{
  "d_model": 160,
  "vocab_size": 2048,
  "bias": "all",
  "beta1": 0.9,
  "beta2": 0.99,
  "train_tokens": 169900000
}
MLP neurons of a small language model. Each row is named by its layer, matrix (down: output weights) and neuron, and shows model dimensions 16-143. Each number is 50 + 15 x the weight over its row's rms, rounded and kept within 0 to 99. A neuron's up and down rows have the sign that makes its largest values positive.
A block is one neuron, or neurons of one layer that tend to fire together. Before each block is what it responds to, as a language model described it from the Wikipedia text at the highest values.

Description: Fires on a word-initial "s" piece split off after a space (similar, simply, slightly, snow), and on "was"/"is" right after a subject.
L7.down351:81 63 52 40 55 57 64 48 53 75 48 62 35 60 31 58 80 51 29 49 43 53 33 47 43 63 56 25 31 41 40 65 67 55 55 33 39 47 29 48 43 46 57 30 57 47 70 29 41 48 78 54 48 62 39 59 37 76 56 56 43 75 46 83 36 37 72 41 22 27 26 16 59 48 61 51 65 44 50 38 59 58 45 64 64 75 68 86 28 35 31 61 19 38 44 50 64 64 73 30 73 31 53 46 45 31 54 44 31 18 28 39 39 30 42 45 40 54 40 38 43 24 39 46 52 79 66 46
L7.down363:73 37 43 45 36 86 33 66 39 47 32 40 51 29 47 72 53 54 76 56 68 28 50 39 60 55 54 60 80 72 51 29 54 58 86 34 17 62 63 69 53 57 36 49 61 77 29 53 04 62 78 37 25 44 36 24 33 35 50 63 47 69 59 55 41 42 44 11 69 49 60 68 74 62 51 66 28 54 48 66 39 71 56 50 50 36 39 56 63 53 48 57 32 42 57 51 54 69 42 48 58 58 67 47 31 33 40 76 40 02 48 43 47 32 34 39 75 56 61 53 43 48 33 52 55 34 49 47
L7.down365:59 32 43 72 29 42 25 64 39 59 44 77 71 49 31 69 35 35 28 37 28 39 67 57 61 56 44 62 99 74 38 49 58 55 70 64 41 43 70 43 50 65 34 56 59 42 41 61 55 50 50 47 52 44 52 36 58 62 45 82 48 84 45 55 60 53 29 42 28 24 56 43 60 40 40 40 46 53 60 48 50 21 55 49 55 59 70 41 54 46 25 39 56 50 37 41 56 48 51 46 47 56 70 47 30 68 28 74 22 61 62 57 26 54 25 52 46 47 38 23 31 45 15 48 33 29 72 41
L7.down621:44 34 38 60 70 77 47 36 42 52 45 54 44 39 59 65 63 47 56 82 54 51 38 50 39 37 70 45 66 56 22 53 44 33 50 39 24 43 45 48 61 38 68 28 29 45 89 43 40 43 38 35 62 46 57 61 56 53 66 60 46 61 27 53 29 67 51 34 52 43 36 38 45 78 48 56 53 79 54 16 65 40 59 69 73 60 43 47 55 69 37 34 05 48 48 71 87 66 64 43 75 22 40 42 29 40 79 39 21 25 64 50 61 28 34 51 41 64 53 58 47 69 57 46 40 54 51 52

Description: Forms of "be" (is, was, are) right after a sentence's subject noun or pronoun in Wikipedia prose, e.g. "the neighborhood is", "which was", "you are".
L2.down257:44 33 52 42 78 48 30 48 62 44 74 31 66 47 66 38 43 33 48 31 23 31 64 67 56 39 76 49 53 59 40 63 50 33 39 44 69 79 51 38 58 44 35 34 76 69 42 50 75 54 47 36 73 45 45 48 43 20 64 31 57 46 63 53 55 35 48 41 56 71 37 41 45 33 76 24 28 49 45 57 74 38 49 46 57 50 38 45 59 41 69 55 54 31 24 35 32 88 43 50 67 41 57 59 22 67 50 64 50 42 44 30 28 59 36 34 69 45 35 42 64 57 42 62 33 53 38 41
L2.down380:53 50 37 23 47 53 83 80 59 28 60 26 54 60 38 60 43 49 52 79 44 34 55 59 58 46 65 46 49 72 72 28 62 55 59 86 47 61 52 71 59 59 36 46 42 30 74 47 25 49 41 61 51 31 49 61 58 38 50 50 69 69 37 22 77 37 51 40 63 64 32 47 49 49 78 71 56 41 50 45 43 74 23 58 69 51 34 58 41 46 54 79 55 29 51 49 21 41 40 60 58 29 69 49 36 54 52 25 55 46 31 54 33 61 35 32 48 46 50 42 58 50 30 47 39 65 33 45

Description: Closing == or === markers of Wikipedia section headings (==History==, ===Section C===), plus the "s" piece after "Di" in Discography, Disability, Discovery.
L4.down10:52 47 32 54 76 70 37 37 60 37 40 59 33 47 15 58 49 58 50 46 35 40 49 72 35 12 33 37 53 32 46 44 60 74 57 50 64 64 37 64 56 72 37 57 35 45 70 66 15 51 70 31 57 63 52 67 47 96 38 66 52 45 33 53 75 44 23 49 51 56 50 48 27 57 83 62 43 59 53 57 41 84 53 62 58 43 42 48 68 42 63 43 57 57 18 56 47 38 31 60 52 47 34 30 46 30 45 53 39 74 16 72 49 50 56 63 59 67 52 23 49 58 75 50 53 63 54 70
L4.down47:52 40 36 47 76 64 71 46 62 44 47 51 25 46 73 67 55 53 68 37 52 56 53 74 60 45 54 40 88 44 44 43 63 56 42 37 52 44 66 29 48 51 33 49 54 65 83 52 37 57 44 41 53 74 39 31 32 51 19 74 65 36 30 71 31 50 66 50 45 41 63 39 45 54 61 65 47 35 57 67 77 57 56 27 63 59 46 49 67 31 51 87 55 45 42 56 48 70 33 62 60 29 31 26 44 45 48 71 25 72 38 79 39 32 52 40 49 33 47 57 43 46 38 56 57 45 22 49
L4.down102:62 67 50 47 59 56 46 64 52 49 76 55 41 45 24 35 37 39 96 65 39 69 63 52 50 58 58 38 53 64 25 42 58 99 28 40 46 47 45 44 64 48 20 54 45 61 55 49 67 66 56 28 77 75 56 34 44 54 67 62 60 47 61 75 62 59 35 46 54 85 26 46 41 30 44 39 20 56 55 42 49 51 40 26 86 51 27 55 59 46 64 19 10 64 53 67 48 51 59 43 67 27 58 36 36 69 29 53 48 69 53 42 47 66 44 45 61 50 42 42 53 53 61 70 25 38 68 49
L4.down177:66 48 87 52 52 65 37 56 32 24 58 52 40 66 27 37 52 20 57 42 53 20 30 53 57 46 66 43 71 44 47 51 53 40 63 37 47 43 53 44 51 58 58 64 60 67 56 64 43 41 65 71 52 22 19 54 38 58 34 43 58 43 73 47 79 46 40 71 51 67 33 53 22 19 58 39 58 65 44 48 70 54 54 36 50 12 51 25 36 43 77 50 66 42 31 55 63 10 45 22 64 51 59 42 71 57 49 74 29 57 21 51 29 42 72 55 34 50 57 62 74 53 79 49 49 39 78 50
L4.down246:71 49 45 53 55 43 63 41 55 41 46 81 31 66 10 42 65 36 54 24 43 33 64 49 53 56 57 38 56 54 39 48 29 64 53 52 65 63 40 33 48 52 27 55 66 64 66 53 44 71 34 29 60 40 26 56 40 40 23 49 67 75 39 43 67 32 57 53 40 73 46 19 51 59 52 32 71 56 47 49 59 58 29 30 55 32 34 40 49 40 50 51 67 65 39 67 28 51 64 58 42 64 31 42 92 50 41 62 30 23 58 26 36 57 32 48 40 21 58 46 40 42 59 40 36 44 60 24
L4.down290:79 23 52 40 29 42 35 26 61 59 62 52 48 51 73 40 55 35 66 45 51 51 49 21 28 61 45 43 56 36 67 46 39 45 56 61 62 47 55 32 26 52 59 38 62 68 32 40 55 38 52 51 44 66 67 33 38 79 40 39 56 37 21 50 66 46 50 37 56 39 44 38 20 47 87 57 56 54 81 50 60 60 35 66 51 46 43 47 39 65 74 56 57 39 53 51 44 72 57 53 25 52 53 29 90 50 33 67 45 74 50 46 38 59 26 32 74 41 44 30 55 55 59 45 37 59 48 45
L4.down471:37 57 40 49 91 42 43 47 39 54 60 72 44 44 50 49 75 67 21 49 48 60 44 54 40 41 63 41 38 83 62 80 67 64 33 67 67 41 69 69 55 41 85 63 29 45 57 59 53 76 69 27 63 74 57 50 29 69 27 58 55 31 40 52 45 46 30 31 48 52 63 45 43 69 50 54 82 45 66 49 61 23 29 57 60 68 48 42 56 59 56 68 38 41 40 54 57 30 47 39 59 20 59 66 57 28 58 32 51 73 57 67 30 28 28 77 66 67 51 35 38 56 32 44 77 40 40 46
L4.down521:60 38 72 32 60 52 43 46 58 43 55 56 49 41 30 36 25 66 54 23 88 63 48 27 34 77 56 44 36 35 70 34 58 24 77 28 70 67 53 74 59 43 38 40 55 35 60 50 36 59 58 67 47 54 71 22 50 65 30 58 35 53 34 63 60 73 33 42 59 65 75 36 48 55 35 38 53 47 36 24 03 33 51 37 54 29 55 13 47 43 28 65 62 25 47 61 54 69 62 38 59 65 46 33 63 42 38 53 77 53 70 64 64 42 50 31 52 84 29 41 51 66 44 48 43 33 58 39

Description: The closing == or === of Wikipedia section headings (e.g. ==Production==, == See also ==), plus some sentence-ending periods and ")." tokens.
L7.down111:66 49 45 58 85 99 40 60 50 29 48 42 36 54 45 46 61 83 71 64 64 57 54 75 75 70 29 37 59 63 52 58 47 88 50 39 38 78 59 42 48 40 45 39 55 31 58 44 42 60 37 63 48 67 17 45 79 52 62 83 52 51 57 44 47 38 49 51 43 42 51 37 48 59 68 52 38 44 41 20 31 99 46 64 52 39 26 27 64 44 53 46 74 43 47 32 42 47 60 51 46 39 62 50 44 59 39 46 33 52 40 49 47 43 41 45 71 35 55 36 49 60 59 33 67 60 64 39
L7.down136:69 39 49 46 95 99 28 64 47 43 47 55 47 73 43 53 71 56 61 45 54 53 63 55 59 62 39 28 65 56 56 48 53 66 51 45 51 83 58 38 65 41 43 42 53 41 60 45 36 55 54 57 44 57 33 48 73 66 57 70 35 63 46 61 65 32 39 37 43 48 69 48 59 74 70 56 37 55 50 29 54 99 51 75 75 32 53 40 74 22 62 54 67 42 33 34 38 52 60 51 54 43 52 31 71 62 49 39 25 60 33 35 58 43 33 68 69 52 52 51 49 54 51 36 50 61 60 45
L7.down304:59 51 49 47 78 71 22 39 43 45 60 42 55 68 33 38 46 42 44 31 55 75 86 65 44 35 36 27 60 36 49 46 39 68 40 51 56 65 47 43 44 42 34 50 50 43 48 27 30 55 71 35 25 65 42 52 57 50 65 47 39 54 44 53 27 45 55 34 26 51 69 60 43 75 64 61 63 54 43 62 46 99 43 64 78 39 28 55 59 36 72 75 67 43 53 49 26 60 50 52 66 40 39 52 69 52 32 30 51 37 39 61 61 40 52 55 48 42 58 28 35 49 49 35 48 43 65 59
L7.down447:52 38 53 37 72 85 29 91 60 09 69 52 40 59 41 40 65 52 65 54 50 48 52 38 44 48 59 32 62 40 50 48 60 58 47 45 44 69 43 71 76 55 43 61 47 35 72 58 34 50 42 43 53 53 12 33 74 55 59 53 40 55 52 54 55 38 57 52 31 28 36 42 60 66 78 45 33 46 33 52 44 99 63 67 65 42 44 37 68 40 47 38 84 38 39 43 43 39 51 45 46 15 49 55 35 69 30 59 55 59 36 37 62 50 40 33 80 35 59 43 28 40 39 48 57 49 41 56

Description: Mid-word fragments, above all the second n in An-n (Annual, Annenberg), plus passive or copular be-forms such as was, can be, being.
L4.down65:25 74 38 54 22 59 40 60 67 39 39 61 58 75 69 31 61 52 46 79 80 52 48 50 90 28 50 25 46 76 48 47 69 65 61 70 55 42 51 53 29 33 73 45 43 53 36 56 56 61 48 37 55 59 43 59 56 66 60 54 46 56 37 30 52 26 39 65 45 56 36 39 42 65 50 48 24 41 68 42 56 42 25 61 19 68 33 38 63 57 70 58 63 39 48 56 28 33 42 50 45 42 60 48 56 75 37 33 69 48 38 37 65 46 55 47 35 38 21 47 51 52 52 38 47 76 62 44
L4.down264:47 13 36 01 67 64 47 44 45 41 82 25 62 58 69 52 34 47 41 50 03 36 56 62 43 53 70 80 73 55 70 49 48 40 53 58 62 47 67 61 31 60 34 60 59 68 61 44 36 40 63 46 46 61 54 50 42 52 60 60 56 48 38 63 56 68 49 35 55 50 42 72 61 65 59 37 36 40 55 47 66 56 60 63 64 51 47 63 24 35 59 68 30 42 43 42 74 51 41 55 73 37 60 52 57 39 38 46 48 38 61 63 13 40 33 61 50 30 24 47 54 35 35 66 41 57 27 42
L4.down410:58 59 67 66 18 41 51 66 50 77 66 53 41 28 66 77 59 36 71 46 38 49 41 39 61 68 42 40 72 66 46 35 49 81 61 77 45 49 33 70 66 29 30 74 56 44 46 39 53 53 54 64 46 35 69 35 48 35 67 47 44 62 71 60 40 27 61 38 67 50 41 61 61 39 56 51 61 66 50 32 40 76 64 45 36 44 64 51 41 20 24 50 60 72 65 57 32 61 34 44 29 41 47 29 55 75 45 51 36 44 43 42 38 42 36 52 68 13 50 40 44 08 47 38 75 00 60 49
L4.down520:51 28 60 34 58 47 50 26 66 35 25 29 54 53 48 49 51 38 45 42 75 55 89 59 41 44 61 42 67 42 40 93 46 26 69 71 65 48 32 52 44 58 35 73 66 39 55 86 52 43 57 44 65 64 69 35 65 36 27 52 67 42 33 26 74 57 41 33 41 57 38 43 63 49 47 56 37 54 42 38 37 44 57 11 32 61 31 55 36 64 47 43 50 49 24 32 59 85 44 27 32 36 62 35 34 39 55 57 70 25 37 17 52 69 18 27 63 41 50 44 49 55 46 46 43 35 42 34
L4.down543:51 44 50 80 40 36 41 56 50 56 41 57 52 46 41 63 50 45 49 37 61 55 41 22 38 50 75 46 24 73 15 25 58 54 48 59 73 22 42 48 56 62 48 69 52 67 42 68 70 67 50 46 33 46 86 33 62 29 56 42 65 48 50 44 52 66 57 48 33 62 58 69 68 41 42 50 56 61 49 69 54 43 44 54 26 58 35 62 43 46 52 35 20 44 34 41 63 20 45 49 25 62 54 55 24 44 43 53 55 56 44 16 51 50 18 33 50 72 62 54 69 63 59 46 67 54 66 69
L4.down548:71 75 60 17 41 64 69 69 81 47 53 65 47 56 47 54 37 37 41 60 63 49 43 52 69 57 89 23 47 39 73 64 73 57 38 44 52 83 53 42 73 63 69 59 59 42 40 59 59 62 44 62 28 69 46 68 37 47 54 38 37 36 51 69 50 76 64 55 71 79 58 42 36 42 49 41 24 52 37 36 55 28 19 44 38 71 40 45 73 33 69 28 12 46 51 41 50 47 58 68 54 50 35 42 64 36 50 55 67 50 54 35 86 40 49 65 33 43 40 69 16 59 49 32 54 48 20 67
L4.down567:46 47 55 39 56 43 30 45 61 28 62 65 52 30 56 27 57 58 51 62 62 36 53 38 53 63 53 78 59 37 46 64 34 52 62 83 67 60 48 68 45 52 50 80 50 50 42 53 15 44 46 25 74 55 39 23 62 53 39 53 48 03 39 29 55 38 43 50 35 58 59 53 69 54 74 51 31 25 41 64 37 57 60 06 57 68 27 23 41 56 42 49 74 53 31 38 42 57 66 60 62 56 34 44 57 69 28 44 45 39 52 55 32 21 49 54 41 76 73 49 53 47 39 74 25 34 32 37
L4.down618:33 33 58 53 31 38 32 38 67 41 63 28 68 49 54 19 34 36 47 35 62 54 65 11 35 67 44 36 25 54 60 52 63 43 74 78 57 40 53 44 49 66 53 42 52 66 48 35 87 52 56 35 72 63 31 67 63 59 24 59 27 49 47 49 39 66 62 63 46 31 27 35 35 34 58 51 60 40 79 35 60 38 59 80 43 62 68 59 41 47 44 28 39 36 29 37 85 45 35 48 53 38 55 43 58 30 52 63 54 28 47 31 42 71 59 67 47 62 67 43 36 64 82 78 52 46 44 53

Description: The second piece of a word split after a lone first letter, as in e-le-ments, U-.-S., o-b-stacles; also "the" after "of"/"from".
L7.down44:62 39 56 45 43 43 45 42 53 27 27 57 46 58 49 47 39 68 64 46 39 45 52 67 42 39 23 54 28 40 67 56 24 52 54 39 48 72 35 62 63 41 41 88 53 61 27 25 33 28 70 30 57 54 49 26 57 23 56 48 31 67 56 68 56 21 45 34 33 34 40 47 36 57 61 48 39 68 68 39 46 60 33 63 42 62 46 42 54 52 84 21 22 56 83 64 51 53 59 43 70 30 45 44 68 51 46 58 78 53 59 17 47 45 55 54 59 24 46 80 46 78 56 35 66 92 57 59
L7.down171:64 53 70 32 47 48 44 33 83 64 54 46 85 60 43 82 52 35 48 06 42 65 75 53 41 58 76 47 28 46 62 43 20 37 28 18 24 53 43 53 70 25 57 63 43 58 56 41 19 50 33 28 55 40 28 45 65 35 83 31 13 41 60 55 55 43 35 43 49 43 33 36 37 50 49 57 55 72 57 45 41 42 45 51 53 67 33 63 54 32 34 59 44 69 44 60 52 65 49 45 35 62 46 44 62 58 74 50 37 37 39 49 59 52 89 60 43 42 60 43 63 68 74 37 41 41 55 64
L7.down405:19 57 69 43 53 37 39 54 53 34 39 84 29 35 46 29 55 30 51 63 41 63 68 53 43 56 72 63 36 61 59 46 68 48 59 40 44 75 42 48 72 46 38 55 41 45 58 55 45 34 50 70 48 44 53 35 37 78 41 46 54 44 62 40 13 38 67 49 39 40 48 57 19 68 77 17 69 63 59 49 39 81 44 52 59 50 39 61 60 42 80 42 67 51 37 48 60 57 39 46 88 47 40 40 56 20 50 46 74 24 23 44 53 38 32 41 66 47 63 39 46 31 51 39 37 55 51 52
L7.down462:48 41 57 47 62 29 44 45 43 54 30 31 45 39 36 43 52 43 51 39 56 74 38 60 47 46 43 62 38 47 37 67 48 53 42 60 45 59 52 38 58 71 25 72 52 28 34 36 38 65 31 31 68 62 53 68 76 58 53 29 46 46 48 68 48 39 43 58 36 63 38 48 73 29 45 61 48 44 72 55 53 55 56 50 29 69 57 53 34 51 72 60 56 55 95 63 53 93 51 66 71 37 47 52 67 10 47 26 45 68 34 52 37 26 53 52 53 38 49 22 69 70 52 75 67 39 65 55

Description: Colons ending a year range or team name before a club or scorer name in football lists (2005–2007: Qarabağ; Linfield: Fallon); weaker on her/their/him and mid-name word pieces.
L2.down12:35 44 56 58 66 41 39 36 51 47 35 33 15 50 35 50 37 36 77 53 55 48 62 41 59 61 55 43 39 66 34 49 62 67 78 38 61 43 33 85 17 41 40 66 61 17 58 58 56 52 71 34 44 55 57 64 33 42 45 58 33 50 80 57 43 28 62 15 53 25 78 60 48 72 21 57 37 35 41 72 36 39 48 43 48 50 39 54 56 57 41 29 22 20 52 56 62 64 49 32 32 64 59 70 50 40 38 46 71 24 50 54 71 64 39 56 62 48 59 63 69 68 44 44 33 47 68 64
L2.down533:42 46 48 55 67 42 26 35 46 72 58 55 58 32 76 54 15 60 69 70 45 38 49 30 41 43 45 41 48 72 61 46 70 62 37 34 69 73 27 28 43 45 18 54 39 55 47 46 73 43 66 46 74 73 52 51 62 51 61 58 27 32 76 43 08 61 49 41 40 55 70 37 39 15 73 46 55 70 55 43 47 67 50 36 73 58 48 45 67 53 59 55 58 59 50 31 40 59 40 32 44 54 45 38 73 59 30 14 57 39 67 44 49 49 61 68 62 23 36 19 64 43 62 65 46 39 48 30

Description: Closing ===, == or = markers of section headings (e.g. "Group C===", "Early life=="), often right after tables; also occasional table line breaks and mid-word pieces such as the u in Constitution.
L2.down92:64 53 45 56 52 69 68 40 62 48 66 40 57 50 49 41 51 67 44 46 70 24 53 33 46 57 54 55 49 66 60 52 82 44 39 60 45 51 44 51 81 45 42 46 58 64 79 50 52 73 51 79 45 64 39 70 80 62 38 19 38 63 51 66 49 41 50 38 51 56 73 49 33 52 62 68 58 76 27 67 47 81 50 63 76 21 48 42 38 56 56 48 37 76 62 47 56 40 51 28 34 18 63 56 31 55 41 77 29 58 50 49 70 46 45 63 26 46 42 41 48 53 24 51 66 63 67 55
L2.down361:66 46 52 25 49 91 53 62 23 48 57 61 44 46 75 43 45 51 33 24 30 51 37 42 44 38 48 77 44 51 49 48 51 40 48 50 30 69 67 42 56 59 71 36 56 86 78 50 71 56 55 40 38 37 13 55 62 50 43 32 81 74 60 58 55 19 67 58 66 53 52 41 76 32 89 49 72 33 50 46 44 63 33 52 37 57 47 61 57 41 68 39 56 55 50 40 61 54 64 46 68 59 73 57 41 47 26 79 49 49 60 40 48 62 33 73 62 42 32 49 42 45 51 69 58 76 42 42